Part of a small language model's weights: rotary positions, no biases in attention or MLP.
MLP neurons of a small language model. Each row is named by its layer, matrix (gate and up: input weights) and neuron, and shows model dimensions 0-191. Each number is 128 + 32 x the weight over its row's rms, rounded and kept within 0 to 255. Numbers have three digits each. A neuron's up and down rows have the sign that makes its largest values positive.
After each neuron's rows, "fires on" lists the tokens most often at its 100 highest values on Wikipedia text that the model never trained on.

L6.gate302:130127217102175112094146090092113117138101091105166090120144128091125074132131078146123149111104103122193108123103114161107135124122056107111141146100174085119156140129128146163172118130116117139160133130127088136152187120137116142081123136174096034179183134126109158104109099105081120072154129082130040124115136119078131141184077102113153147126136087132143121122124074128119138060093126109106098131050130057164139154136155152170089150105132108139205165095103135122139156072060152099142149109158104101141105161141153153130091141115165069086125141129232132047138113131098120127
L6.up302:059152235148130101135112100096153154128114056146176171188121085105154095157141065156146109149130113117143097115129132141125174117124084124138127096100140139129204118135100137147151150151079129104116141123131101135143148156151155183096115142153116056142118195081119133136086152097117165124068182110124033135083169081148104149122134178073130103146111150144139076068122122180100133115104092121097096077135105102139122091113097123177096103112157197170168121111141162111109156137095135092104186136150126056123090155129152124179105136129179096118139137157149113051138180132139112189
fires on: "6", "5", "q", "ert", ": S", "V"

L6.gate736:125142068151154159184117046105134158101069171125194130095117129133142135144154150124141072070158121109097066155070153068103128118129097136151088112062115097192213178137094126140115140125150176131102103103139111141151118096112185137124133135179181116157136104169097124148134119184127146109102181131109081113190141167104064128144135065142121146155167109212094111136096123136142135153121172113175117127094148129094084135164139103121116161126081114162134106137143127172103133124180078132071148090116145100113111102094182044093128127143123160097158109090049148122125164117094138086
L6.up736:121117087143133140200117061093127124082080139148160140110123118135121110174168149116148059069173103125095097134084133063102152110144109119196097112074092113162214163111114100145136154126130165133107113079122111149163115094110173124111137097185178129130169119165096160154144103197117139114086189154131057085151136167094070137137119092104124142166152123204045132122082068138149144159118152156162145123095153127067088146168122099135134159128076109178132127123141124150118127135147095130082122076093145105126116108103188061121122110131115180122153124073067180128110171122101135107
fires on: " (A", "A", " Bar", " May", " Ed", "- A"

L2.gate509:145097100127167156067121081151149110187116110159112141124105159147137119126098146148100144169122129151122206123147121084064203148158154150146098155143134113122100196100145144138126125128159106095128097082150104105102070117062130068176030191113172164139115113063120127152134122166147061156144162166145122134150132153163094140096191102135086106100149082081134164111218073075104109151108124117127109179164092127167161113176154128127098133105106142139154155104084125146133163148202104090150120106076142152171160111138106121091155138201110157115156053145146117121160118158126135102
L2.up509:153121173061145147130146158118160169122154107159141199125152070146114088152141095177117148130098147068144096120176108047094121133196123197091117068113073155142103083179121123085128105129168130107095200165116118163127126164104151150106185142192105121145111085181126057184069153101113131145118123168127140154088143075148174084119126164147083112088107147093064107159177183131158108171097101090099144121143152137177132090160090142098119100126125133111154137128186094132111118095136122154123155122144108128115174197137079121126163066180125134101096137081105121131098153131112105170
fires on: " | G", " Ag", "arg", " beg", "- G", ": G"

L12.gate561:158113102108079120182135168125154187126080073140134082143152106151136110114146129088107166128181075116190065153116142088134120168103168142145141116146151102173130116151127102129127248156106060191135148134120102110147146116119140169129144163144090193105137132083099144127124155166112125160105085087129078167114100193097138104133141127125097129160110137097165136121156200162156149105107139133105150079173162168172199193073199159114139126172143125189082126092152127183122147176109108065134148114150163100177136085163101104115105164130084121136109151071121137126153120172119133160
L12.up561:085106120146151183184163116152146125153091153137100132194135109138064108126129167111115115178133090128107144079099078078167137092112160105076100129131084071189144120082087064137076165151129110167129101129151170107122126120121157134151134165114087080051120118157136142114122108169142124130072114120132054198147143121182158101114152176131106140109088106044101143062136141116130113215072148115128116132130178140091151178139129170149110136134104132141085071124092093116125174093099221117174126094151100101134181092132134172142153140165138156140146105052133158117111116102135149126
fires on: "oc", "is", "ov", "y", "er", " mov"

L2.gate675:077097123039131120146101205135133173128145130149141124100123150149174123135110074091137142149062139120178105207151109080086186183155138090121132152140132155127152161067132148159087125101132096107146109113168115142038112084107144144110121150137129113105087139129171056096160134134092150138147222132167130171088156077103071122074100153132082170136162120118146148135126075175163120104180135134150056122129125089126129130118163096127074147104128141136168083099150078140104080093125180076144095112121047110116131136154172132140127147155163132147110165074115143121093156156124085159
L2.up675:118123120068162170100136146169145164133174094149126162170198114156191150114146099122120128109102178144150151152144109059108175165194161114157123138126113121159136107054111158115088142107178084155112081100147160150078110099138159137166130159113124126113087147131125097095169134170140164193126172136161118132072140048116069150104076106101112175167154116136150135144152102125144075116160147108146021137155131084095141073103165118061116157083139113169175137093148065148104099096124180102150123079124085128118146151209138138099096103124187150129116151099134174122162095098126135132
fires on: " d", " | D", ", D", "- D"

L3.gate637:163146116106108134110173130125150143100141133186115141154183143089130149104144134122188112172140131115096088083149149112153137169164027124122115160073125087192099136188102114114145070182107169116107134113131129156112082102151088161138071161159185151127107168152124120090172158152145145132123159090159137147088072115140122154143122102173100103144112151039067113102170167101178171124114099167059168140185138107136098122180125149160093191144089169112073080107168170091143158059155110096132153128121151152133169135116138121201136098095063132144139151071125115125127150084143143135
L3.up637:149132128135082100110126142133117124142184105157112115159110179100111108148176114089197101153124135090104129115166143138146102179202064131149134191100148146147054132090108192152133091198147160051061140096148121152117103126108063150090099162113151125112087162102171130136130094110126119192072130065137130124114120098138105148083119116155129120146147142069094108120147130095149136087065089106116166110161111102148097081144168147152109165094139180130085123151169167104148145037148139101096151128131104112143194173140143110183150110057100151119167138069116149152138135138211117141
fires on: " com", " go", " Port", " cont", " port", " Com"

L7.gate80:100160128122206067101064123130162133129130138169140216115162100115130132129124185131128087136157117134190134103146134156130135118130087111110130090163166132183191073125156146132085124166099128148108101171168153165169113124128159161114139128117109124183121120096050178109102113095184133141135141127077123148164121140165184179164077189138113170112105114175113158182144092054120153128117165132128095142094139130116128176078142045150086100151163146148174124131108144067131164163075129133143111140095113058132112108063068164128122153105167099141137132140131065203159114120144154096
L7.up80:126169147143204059075122133145149112129152140080092168104158131138138112151095163139122127163125144183197154109177130132123147071158133049102077111123172160141142145136112131126102119134148109179114094157174193098155068143143163176105136145157111095182184127134068205153135117114145143114145153159116103159140097127149206180140128132118173180072122084183100076135106145101115146123099125111160121137110123215139208172094131074120111124127173166098151122173111131073169156103083160165116131098115133079162124124104130147097086137119114081108100119142157090149133100054144146120
fires on: "6", " feat", " phot", " serv", "5", "1"

L8.gate760:146154068108054143128124134155184126126151129125103052139113103151103117116209128089108075124157110177055063070116162108132069139135128089110090180141199144144143110093057140089146164092132105142135184105085116119065171135108091155098078165113204160155130157095126085125103145118081130124137174160081149080143124067137136158160118106152142115127103183140166138137161110132113151127144097109088144142125153129103110138086145095136098149137110118160146107139121158144081123160104124123114089121151146098177145189083204104076190123128141076079189127104099079108127089108096121133
L8.up760:112088052171162156146132064165075156109119126127161176094123101127139104140047069162148130150103154097145156138166151169068140139159079126182209082149089082066143130128141141134079101137121100107095133190135081134126123090114192131144146088137086161124119131139090129170114164153139115138090130131154156168130122144133153175049141155147129152123102154136131081126103207116172166180136109141122131134180147137169146122142173162152112116137085095095112109138064156030133129152130145056077200128110090151113143098162120131123126096107196160135099137165113141142131124136133184116
fires on: " h"

L12.gate411:187122172090129111178153072118161089122120147126078087135141134110088105099101151153156099097160131183136143126126150085098129117076076198119169134111148196152105141107092169183152159173175153131181146175160115140100099157125112076156126098169146144084094113165149110143127188186081128091040127099140156149057139071107113110068094114123199099087135104105181137104103117116191116103178153103107170141153175110110121125153148087167141111126139194110130132131096190121154140128175169146132156128079164121149110095162104078128153165162139146066190104123111103112151142122141127106
L12.up411:135110102107085092121139069134107085158121180139092161120165134120139077122085094121131133117109146157102177161095142138159146130103040143103156124164137140114127128094051182182093060130172116096208104197105124108130115113168093088130159207110072134087119141115134176102161127194078106157108088118090128159088170117081099132101165148129210123082160131160125065150161123144181101151180198159097129115148195126115113167138130138079153136120126164105102109098086121115156171129157120141087110147088139161137161073113119124110173139127173130104151139154084115152161151169095158112
fires on: "og", " town", " village", "ock", "ug"

L12.gate355:076087144108174115148141145083134062120124114120155166122101138106117121117063090100179157086172121110133177117108103136126133176130168095095073119171100169170124172150099112160138156150183205130126145125121104134157122074136174131094120119182127082142152113118157085200156064149065127139136130171077083085124151056143159127130114124124124172086139131174165125096195136099137137136107162113142112134144084176139103132141135106131148116068187143124191191129116113108108141134104218105059102113098106219152131157114140113186118118121144153087171188118133096115089099132090120134
L12.up355:096148114091151073148162145162133118135100083148089099087108164105077114122148141077116167125117096140122148111085120137094195127120105142165146108142107121099122164119169140168101161131183158098112189160083076113128083142119170127141112100124124042132152128073207100110161074164099117108149107126142134114058123144077067171148160089102170185111120139159118204121128158133122131136077142129129131104124088175094094102162141145167168048111188092143083192087129168105101095126101224121149137118117061170125132118090134187144164141144151143110135135112128135084061132119136127090
fires on: " there", "at", " that", "re", ", there", "ing"

L2.gate287:107116124164097074114182146139082101097091175141185154161170137140137104154079170129100099114128159091134150136126089120179175119136104161128136105156105076182102112119160075151141109123132150160150119141159150109121096097106122168110119134137187112092084085112117125206125145128125127161133147159077152117115157087171139114071146175128102118086114099161115062152108119167122121146135150067100123135171098098132117160155172129045100140105078146138074163139112134138132109154094009159123061116159133133067073158162116142156114088094134144114106091206125046129131158057151088105
L2.up287:095116090136110107103156138181102128119116159137221134145192135158167108126140140069116097145097158161179179148156110126144189109145095118130127104162082090184081124097178066160157113162081086147149091164152167098090093133106111185076154102125156113093132070122150062180142129145102075154132147143101142141107148097135141131096125187117077100148134106155102104128117069141117130149119152116072111131161154090127129198175181165058103119084091151138114121113106115123116087125112026162143067152107102128095102164170142149175126108132132158110091111160132091150129140095195086092
fires on: " football", "BA", " league", " contract", "FL", "FA"

L2.gate223:112130053139127132095120158120105131075165124096157072167092114089097131074106061161138117106091122117102134155114140080127092127010132181148213092130161134128104115094088201155150114123077082101144123084110106095147183133130144118152101124086128122152099097109143131136137094159198117117108061156107123075149091125147132100110122154117129159081150159129126193096169165169076118135190093162112107121114051168134088096188118132117105133159176104107151122186170143153104134110070118127107096142146166145181176121110104126163146092099142125096120088119120164090174163117127089096
L2.up223:106163076124102151117126146119117111085144093093124084153125126097105130067116036149146135088086110104107152125094162053121133118034147183128199123135144131132122120135067150146152130075065078115113090115104090120140186134092151123143103155085119130163138090148165140178155135159188113134097106157149127118115108167148133091132122126121146194072145121113116157136137153161075149125200074154119105132111076190131117086183120143131105100120189121151173129174178099135088132097089126171098112166120145147187142161129067150134126079138147142097092041111152151090180185130155120109
fires on: "igh", " most", " well", " previously", " high"

L3.gate627:147107166147157128112091140108105188139169111189125137128134161142136043143117134208136132115148176113159126108159135140078128114188152165103069159108085116101109121094099145120175109136105094106109169086153076136109207143099137134143110189112142081177104114110176113178161114175118152152197069179132159155120124092180133109117151168136067159149168110103080152121143124129122116131113123089187096120167122062152122102173169127159143081093137117155145163073112079128119114131101141061178107129077120109155173125129064098106177113124114217159115083127109171111122132110089089108
L3.up627:177051160120130146128071148097121211196120139154121119089112118148138102142105135150146119124151163120118150110114129075071135083178154122097078172157099137132150139109126131125168093149117120116082159074137116082102170120073147128082134144139116068152119079114175159185141097181136105157193084165136160151057138103166116091119095145115049118169135107098100142138136171144126129210137107154159078134169080094148128138174146137110144100068123114158158178030140098148124121146159125064182129108119111143161178097104123046123145152158143161162120107133144120084133133092142104147
fires on: "- G", " | G", " beg", "| G", " of G"

L3.gate44:147153095131119145187121131191153198126172143178152125148164136127122104117065110131133108189171140137128111194150116088061106132140095146171193105158132109146106122147076070149138090089069102152152201157141097067110129145124108102135071144142117118135118107126041121118130149149085130086160106103097150125087202065060093104075133118114176166098118127146105133130157062131182095112131107136177130096137165108134097125105155126167136128127101096153114112122140127170147133123168163171174146103071177129124023127125094084167131137105147175101106165089116172179135125118116127147
L3.up44:155158110166151151188145137182185191117201139150122103174171121112147091143103077106120071188147150135127140192116105078060118107143076165119166092147125097149123138122086098135137124087094092131122219155147077064117123175147126099140085165130119115130123120133057135120143085149100132106123103116075161125091191060107113109081122139113171164109123131103137110100143077162205088103118107112171142104149154093130072130130144150146139127121118092177116119130117142147140146132127145104182125099068125149120051128184125119162122108109173184085156148106127200191134092127137120175
fires on: " family", " village", " town", " country", " church", " party"

L2.gate537:106130147088139114119155202130091131109176089093157139127079125129184092172152214135131097113200143152156148196184123115165106115131183175180056164140063147129122133113133134163108142091160159104094159086122168112107092108138071140180125130163058045187142148099155167106146135109150151115119183115127205098097167109145125177156096138083181148093085089101151128105130056127153108144145154104169104089147105049112111184118143162120167137143136109126141130171092150118123181156112090097138119139143121072110154129109134107163129174111120112158121122131130121120119125088083174135
L2.up537:145188146085113120128119172148096187117115127113110118085117130128089165137153161116164144134145154126153118163163110155139093115089171136137069081159105169110095137148157114173127083101169131145115153102053129157138139102142060122166166106120018086133145126090165175116122150145107175104182180077162112085149152113180125095126129127073129157106048130158172071105119090108117133120138141126136149091165153118041107081115178167129150100097124120211125112099077158121162159126045099104136131085119141120169171137125155142156126133156106058135160116141087148125124147150096137209
fires on: " pre", " Pre", " non", " include", " der"

L8.gate344:139149122094171085135140109089165117080044132137125128154108186163134111125173136189128059095128106158119139115089165094154130041071148111166134121130110159100104126110147088143108137104129157165112086194075102132134151145100160136145160126229107125136135137149129158136158150119153036128110147130111086173177128143187140144045132091153098186162143152152114091085156139145103178165132192126106089152107096122125144159135090150120178122139141129152147103161043139130135143187096189088096113163103106142101101158115110113094105140112091171115098103140127098099050137070136140113
L8.up344:123172146116138139131130102118169174119104070129126094130096177172120103079182127179110127048113090121156105135117160125157118078106128122144120091158127122151107141079171089150094116158100149150111081116075141131092135096157122119139167137188158149160062149142172135120206209112110116152137114156104098062161075184156131141100105139128116161119135074166145095140088136138102134138099109090157101133103093156103153155109067097087118118128197185136141139130039130116163112135102204078123106140110125110125067148141170155106135149095146162135148095142203035111104135149113152059
fires on: "5", "4", "7", ").", "1"

L3.gate146:179116144122156169119124131160143110154130132194191192097117152169148143138141117150106175139107151105141145128068152098066170149167107094092167152134091153136145114107112109096124053107232106161168106064129087129139165122149140093115124166145102160186101075128111086145107123157083141145155092114124078157077102141109149141113133088137087104130175124080173141163104186113140129133112103130083101150189109147127156114191162130156134093190106122126132178066097132113144171122158148127144116072121127170088147144114056123153114098176117135087109101044136107110107144117114027121
L3.up146:150141136159116118104088089135098154073138155121162117059125099152152162170129085136090183114100115079159092113140093118133144159150155124142117118086089109100111093181130168137121115045140120142105190128137060134103141190109147140133143136169167137125114160156161106113127117206119109127081147148103109112097136101202120180063108081121101128160124158080090080089172118090110152177083094088154065119128147106190166107160136169135089112113086137120130168068119124049155159125099101095135093172122096146164127130156057139108184136145159186109105047148133144137091142162122083157
fires on: "- G", "arg", " | G"

L2.gate263:147191128123081114120174126070164100114184162174148120170134138144112122154130115085155093169100103102154097068121140070182098161147107130128140111162112079147078132163131074159147067092108131119061138105147079173083106125125127136110147123126147057086103170058137094098146117143103114161096141188149184136100145099098176078122116175140106135067155106092111146062171156106109111102099159140055137088170122144141188096175183135101128111160077132101105095126110158110072128145091090162085089139150174127108095102155075102076117081071097135092140122123159103136131155137131084123
L2.up263:136148135145139124106176111123136109137168171162127081133072183120130159159152119108138137185159160145143151084155076125208149172119152161160078121119139087149071156162146129139146068084189118106063172142162079129086085108080113188116142110116126109049075090078095154144113109144117110203093161142152135102110118116138129091069127193127140157123149095092148102084183103090115100124095106112048109081178136143170173102135175128110110157116103150080085126114156107127076165125139068132103095151127137162115113096150103114085094129129124131069121147162154111187193161123141101101
fires on: "CA", " world", " World War", " league", "BA", " Olymp"

L2.gate542:090147099138139155191084154098162111092153150146110122114145098132100091095125080195133151123062143111164091146181126144159178128176139080130155159125117116197146123091109115122106141117132114104152140163134060096070163137154152115110104157175115129125133082125114089131136159186143117178140135090093136131069170078114100123139155125142111171139139216150093190116120127157180105139134106173186135138147110072092180142129134122155199174090118215161135138097164140163081131139163116088127178153051119112114203135134191119077129122197123117076115101125089142129165094119101132140
L2.up542:168160122133138190158107176152168128126140127139086116126171137125138127075148062128093179137083179145159112160156157163184132142145146110152155137105113143140166136083103128144103167113174147128141120170129108071075189145174166115135145183164117148127087089140081089158129129187122132150090158116083138107072140066115094137110161119120101119186120162134096154139088126171174091140114109160152191143135095086125174092142077152127182146070095171195119146081141109156122135059180145091152151151087116096129176126175138131084052137167106128097128063123091151156196124108150171175
fires on: " d", " role", " character"

L22.gate33:074159191082175112161119112159111112144143162135154105124157100043134080096145101135059097128131094093126130102131117111161143120096168130093168110146195129161128098155154109140115181118184117163120119163115156111109156114115084131165099194175134162115122136094121099049182147156176083104123099132095154119050138122176085114130130091099100104126112113167102153134063121160134183119126132179083061129151167126138133137088166157127094177087059155131126120108117132156064124116069103110141124074126085134088163100170087157092146174061135130089162070180108110163151141142120094126
L22.up33:124136121125147147154108165179132146123139107146071113112126091087129184114109112098078128135108136131193121104155114135106165136149116142117109170144166173176163117133136143139140115145195105139106165207164090063165148112159115088162080126179163139122099118083122101116127154138127096140109099189113078158090112109146107082125123131121131114117087112173088181138084121168127100135157133173122084174185087111101174201082129169134126166144068215188162128107149090078117101128130086130083179079116103135150105159105181180111077150078088123154137084136139087084166072136058107165
fires on: " D", " d", " | D", "- D", "; D", "D"

L7.gate352:175156143145134134161116123155092113104091150102115159141110097145126076166177158192127159079127092127175125086117176154079139130162178096140116081159141154174123130124123151127136148082178100077115153095150116095102074146118181137109131145113096072214126153089092126122119152152162091097108187101124114213138137117223177157117111081167144151130150144192139119082224159144114167133187138106104097147031154147117185173131104111069103122131154129153191120080141118117129117142161165115127130127090154117147131152124121126098180144131147131152133092089185143141124180129107112092
L7.up352:146126209124166114132150113144062132078091092109139162151109096145088122108171154138093120123150094102138158125080095189181164116192135104126137128158153104102077146107122114113101122153117158121065147118152136128155134164139154172118134104176075106157112185140063170095157135208131092073099141073138126154135107146146104190069086099116139117151136153191152090104077117127092196128149079157123135087068189076128150159117142073129147125107154140142168104166172136141150105139125186114044154159157124100127122210083161136125147128092183127130115083155177105106131141166147146145
fires on: "000", "s", "5"

L2.gate4:135174114139135204138135149128164118090176121131077140119132167132152193103138131109137155181124131145107128168101120130152124114088092142170103134146125061154088129114120162036143134177168120132146119101194113138101177113139113175110085176136171124150132149098119144075145111166163098183148184142176097120132146169119101155107107138170119044172072174088108120136134132106130156114101109156137163143101135215161098120112172100170148139091144165147161074174147199146106105113170090117090204100116144130160174105101099132143133154088083181193172137086169173144167089098113109114
L2.up4:126165125150135206127131113125130130095151097155089155127140156125151222118134141115139134154118138162112121174082117146148125113099092149165127116149123057156080173127140168035158144165160115138125141107186103134112166134122133166112089195133164109116122166102135158061161108143205105195130183129207107107139160156122095154103111117157124056180099155102103114156129144109128152131132109135118149135079122219192111087108187100170149139091125142130129080163138193139100117100131124102084181098097149124148169114111097105142126157088110191183151140078180155163170099124111094100
fires on: " com", " rem", " ren", " Com", " rel"

L3.gate543:141140118121134145116126087126168125148160144108138111145149172110097145152129118177083143108090094080111143159110174089120183120116122067167098153135093073136136140203136106116141133056166114167168126076089091140077080111114082155079075104127161140102121097145224181113123178195155114160110176147143093123156111117171151201112139190154151149111083051159119142102119105163111102111084139130087092155107147167122101138162098095096111115138117122140154099100133109154130084142098163079156133101111170113132089086070091074134108106117133102126117183201154106137125103198146076072
L3.up543:164115087121132117119147099153117120126148112100115128188120153107096151194131124175079161119111142081104161157104186103135102143097134086098078159116095057136138110151153172089165125030195094149177109111088108151000119126120108163112092124099126145148121115141156136089113171180147111184154096148131132111124135116121160148113128100128168087083078072142122127132107132188073119097129156160091092146129138182106118109158112089068092102130137127148181115141099137146110083146140157068161118139114161133143129139088115081090124192138150119125132172227121090142084152139149074091
fires on: " in a", " sl", " at the ", " reb", " km", " gl"

L8.gate326:129105105086086188150141159129095033084102104103172042087096083140102143123164165164116114132023079150104192105166106143168152120114097112098070118140083163144137143096146079165134127171159111107133198147091140133146169110130130024150107107155162068116118125122166098124132106143111146158095117090085148120130179120074065117117115108181146141101171114135133170163153162129172089163076115106086168087145135124131135151124119120169181111136117117189120098164132129118128095126146171153092174168139111142109153109102117110116171146092118169110129167076118130100173145102142175133
L8.up326:166097118082071144145152150162134038105072063131153042053079112120125142072163125117130125134115084123106190079157127102140153104081138135083149086105077166130112174103136168123132170145135137147126112167092158126112141099119124068157136079129119046144159116131144075150126113169098147185098120150132148134152139075098040089113160112213120139119125122163119176158134149110152114139127095104102137091119176134130141109131114117202136108135150086196115094182121158110098110139116179101120135103170114129180139099157123133119156144109090145087133187139072153119165147068164133094
fires on: " Pre", "ce", " there", " pre", ", there", "ere"

L2.gate10:144136155116127169141120123095125176176104131108089116157133157161147099092142108150073116180138186165157119185165107140132173155161093190134141085132104118138124116100232098079067104145135112095146117143131185131137128133083122174113069166114101153146120094159145096182128151172152105146159092108151109158079153154103126120065118175146116088122164169069102143140165179114115162150115124092073106139077176088156097151140127120102120125047148125077140208163158132148201146157120123083151134115136121145096142138118147155083120184070141107125154124139163131096044081102146184165
L2.up10:141140131114137132132134103132125165151095100136095109146158170140107112062077149118141105138132174147156144189158100135133142165160123162141158176180156104117125139134210169117106113146113098165141097134134147144140201160113133192071133183126082168091131128102127110122162147175146087170138140169146116170093146173097122137132098183139122096113096172090091153113135181134116134112133123069033121165115150130207080101093192132108112126044128119052108201108147139156169140153067127123133173077134087127078161102111170134117113159164123070112157066113133118078069101109122103152
fires on: " ac", " football", " met", "writ", " produc", " Ac"

L8.gate522:163060097151103149101142158144162093101078068151166084154081162062136128173196128124169132138178123115107134134159149115057058189111085105155108127150128137150111165088183128132123111142101101118154150101109130148124118077086164184138093150134154158098136104176140059154142131094119108084080170111150155121114107095142165111148112121192187137149130164147174172092120064098168146149110122129148099194141126118142131135114132180111197158155121158108189110092105114034169143134117127102104128163127084124170083096076166105147127149168127110133165157110172073105083108137105087149
L8.up522:190055093176115122118171127136141110067123107125112122152090166094149119179127144158165112110191139063104129097126089122100106171085069119138076122147092107105159135125180110101129125109101109119141081161128088111115110075077129167125057157165126123098099088098147103135130119073086122115084178090150129146145117120145170120097150122141123152180162147156187188124137087122141135196145159135101150169140162121127120131124102175092165132088119167150172075033127088068155071129154110083069114137116102151149094095064145132104113119214108162135149095102166110107105164188150130146
fires on: " reg", " dep", " min", " Min", " sec", " stat"

L2.gate141:074127082170092155103132089157081088124156040128080125145116097093117103110149087130136123136121138134102056109120130162114088104079133109127125147160172072091088132120137119093104140132137141115133140111120104131111152121167110133148093139181155187070081107105102117079078117133098113162109131130096123111105160135152164127159070170129127093164100129107161158157063093131168158150176103145123071120103138085130179189101155171082092051113118138121098136139074150179147119058135147077153110101174088132093155093081174123176116076065203169071155180115126139096109078122096102113
L2.up141:136132135196092060137108173175122193100109150117098101159106081115146022119177141175166115107120161117204102131144112136107116165095190141090118135150164145148095134099146112152139168174153114126121124114114110128122141154160053176160156154136130117124088180105066136107108134152137056222163081140086144142127157108130080151158126105131102183138130117163134203104123162167151118081110109137088131131117031092100175129112120116136096072112191136105138151092114117181142143138122189131141136119140140176094134074114133075158158087080165150111104128136141096104092124119126148094
fires on: "-c", "- C", ", c", " of c", " (c", " the c"

L3.gate576:167102139147103121110084127046146146186152149111149110129077124175186098095182141147096117101144090097127087176164126124113152140105107139140196092131099148165152149120125146094044156133103143138108096134168118122203113136187088150135115123125153157071110188129153139122195118142124148193142135120141071176098210164112127114127075174113144070115166186097109129101160140198168148140153096091079158119094122094109141132106176158111125100080122198111078153121142103094133136112131078152144093138097193128131187164159150128107141108120158110129148151132095152078108150137119216129
L3.up576:113094101157104089116082132138110146169107137095091093128109164133119187094109163079138142168143112112125118121171148168130157096173134130197168113125150160109120155119126153137075174130053116129065156126131130118069099143049128107113072113078118157062120178131169140146145122163060108088134109078149128158147119117158089141117143134109090115091086159062145137138180141111123188156109097087113156171134200144158097166157166182116207126140201125095089134145161170160143144152123106138093108103149148134095099168085157135197156131074138152138079058131156091154154170145162159100
fires on: " met", " production", " produc", " cre", " feat"

L2.gate133:060130059148106138139081084087114171160147107174119100103123115186108056104129106130157142140109116089121177143146155129123135127174131144138185126131161088152095106077113148157172115142097127112068120138120091153089116126107076143107075129121145101134116102123104167088160036146144131100169152150087076128138121130141073164096103137165145151128163177128178083146098166191087098109133117162137127150190100150089115096108183148165124120160195134118158098136173125120091163172142149041077160222104183109139108157144171102142161156140132118196141129093190146141082147130116141115
L2.up133:084111038099103144087106075073118137133166100123118087109096131137107111109090149114135148128083134056143134140083109116129162119162128094151175189136152116131069115112116170179156121182104100137072095137098119158109162126075103183111122129130134117151107118144142145080125104156137106100142163124134072112144109139118082139081104089174127139120189137127163115191089167175083078093118097188141130164189119142085139129126165171139146111130205143105174118156153100129102183185145195092085105223090189118151169144102143058119146129133129081147104151086153135141094156128138100089
fires on: " well", " Sw", " long", " previously"

L8.gate446:139071100148138074157118140128126090102145094154158096132201074095115126108128162087113129162114078141104087151126147094164166106124149067103175100196090125080144153129140103113130131127102147133107130153133069126124091121167218097116128140100137092181186073103116121106178101144119106094131083091169091165110160148139123137117089174078112137140130115163164077199094138157110102088147075118202136124099139120124150129133107124124122161165066118098110162168123136113096170127150170084132094113158101133093110050148138152186069070116109138151140131155161055118126099166057094193
L8.up446:087034048112126122175087152183102142154110156166164132155164086106109152108146149178089150121185137129142184127108126078109174118097104123090130077194111179093140073112099117102107094141126157143103132122100151120148146092131170080120119125133146065097146081109139170126144092144133095135127140119085041159158066130153104090141137151115078153138147108056110087091129106111084140092074156147138118125111135120096161174160082156136172162150115053129085175093120149081190128169120100112129090131139104111083095098163112144144112110162162101173143148094093107068146159150124106193
fires on: "ed", "is", "y", "C.", "."

L6.gate485:126162112162094169151129070139068109069131195105115157146118146199122164162140183122090138130126201115134158115088173131152051170139133142116082150131144073147151154135089141086134141148149205173069095101128129102083156111124123072126109099169198137129147158158116082145098057134140105193132155162136141071119092112105113099096153097161153142153107129101147130139126163180094137155162183073113144158092110174110100120073122141109138106117103154101138076123108113158142133131053134113093116055140165104151149167135147092122102150086150102124182177071161127122098119158128139054
L6.up485:163142115167115177171120108133110153139098152175121161121087122180150134166097183098174142119164186152150130090112156181093116114159129131084127118111143070099135159115071099133154106081171170187109102098099157136148112081076149085135081127194115146168094208172126160144110101150119115192113186117128106135163131119129110124051147145162142181202158150115095114154119175164118147108114131126160136149073084144151069076098137117180175113128106135123127093091158102091153189077121101112117131113154144096104148175106116131142085129122137115151174141028189174127124147124121083079
fires on: "A", " in a", " (A", " on a", " from a", " at the"

L3.gate368:063144105157125148156078148145113066062161103136124115112067130118060048165152131119101150138102151118096125110123132112124175110104153121107124093082187065093090159123128102130080139121135139114116158117171136122156106170149065156126116179193134094046044113142117122089122138181139133131077135152076115103123111144157131095187125162133113100163092124145137190123126140091175123132130077197120120115099126105124162117137156179150115076156132131141102135120128154135126168116113140088203138110149095159109197081101159107206146090124129133128103196148139163104187147142046133159
L3.up368:116171121144051102106124126132189098139087117106086132145074076102121067120139180176094101145098164089176104085168074130116136139101122134128137145066154141126113138066127148125113149128116147129109157106165145132128104128150074168153111143149174078081140189118096145051078134132160127093088124102088154113140121168204119113191193179146165108162099150116182181103136124135154131103133106158141066110062104099125109095108137154144091108147160156127180172087155113146144200169157151099153150148079099189062136071110101126151133076097142166101102118127159153121142126133124194123
fires on: "-c", "==C", " (C", " McC", "-C", " (c"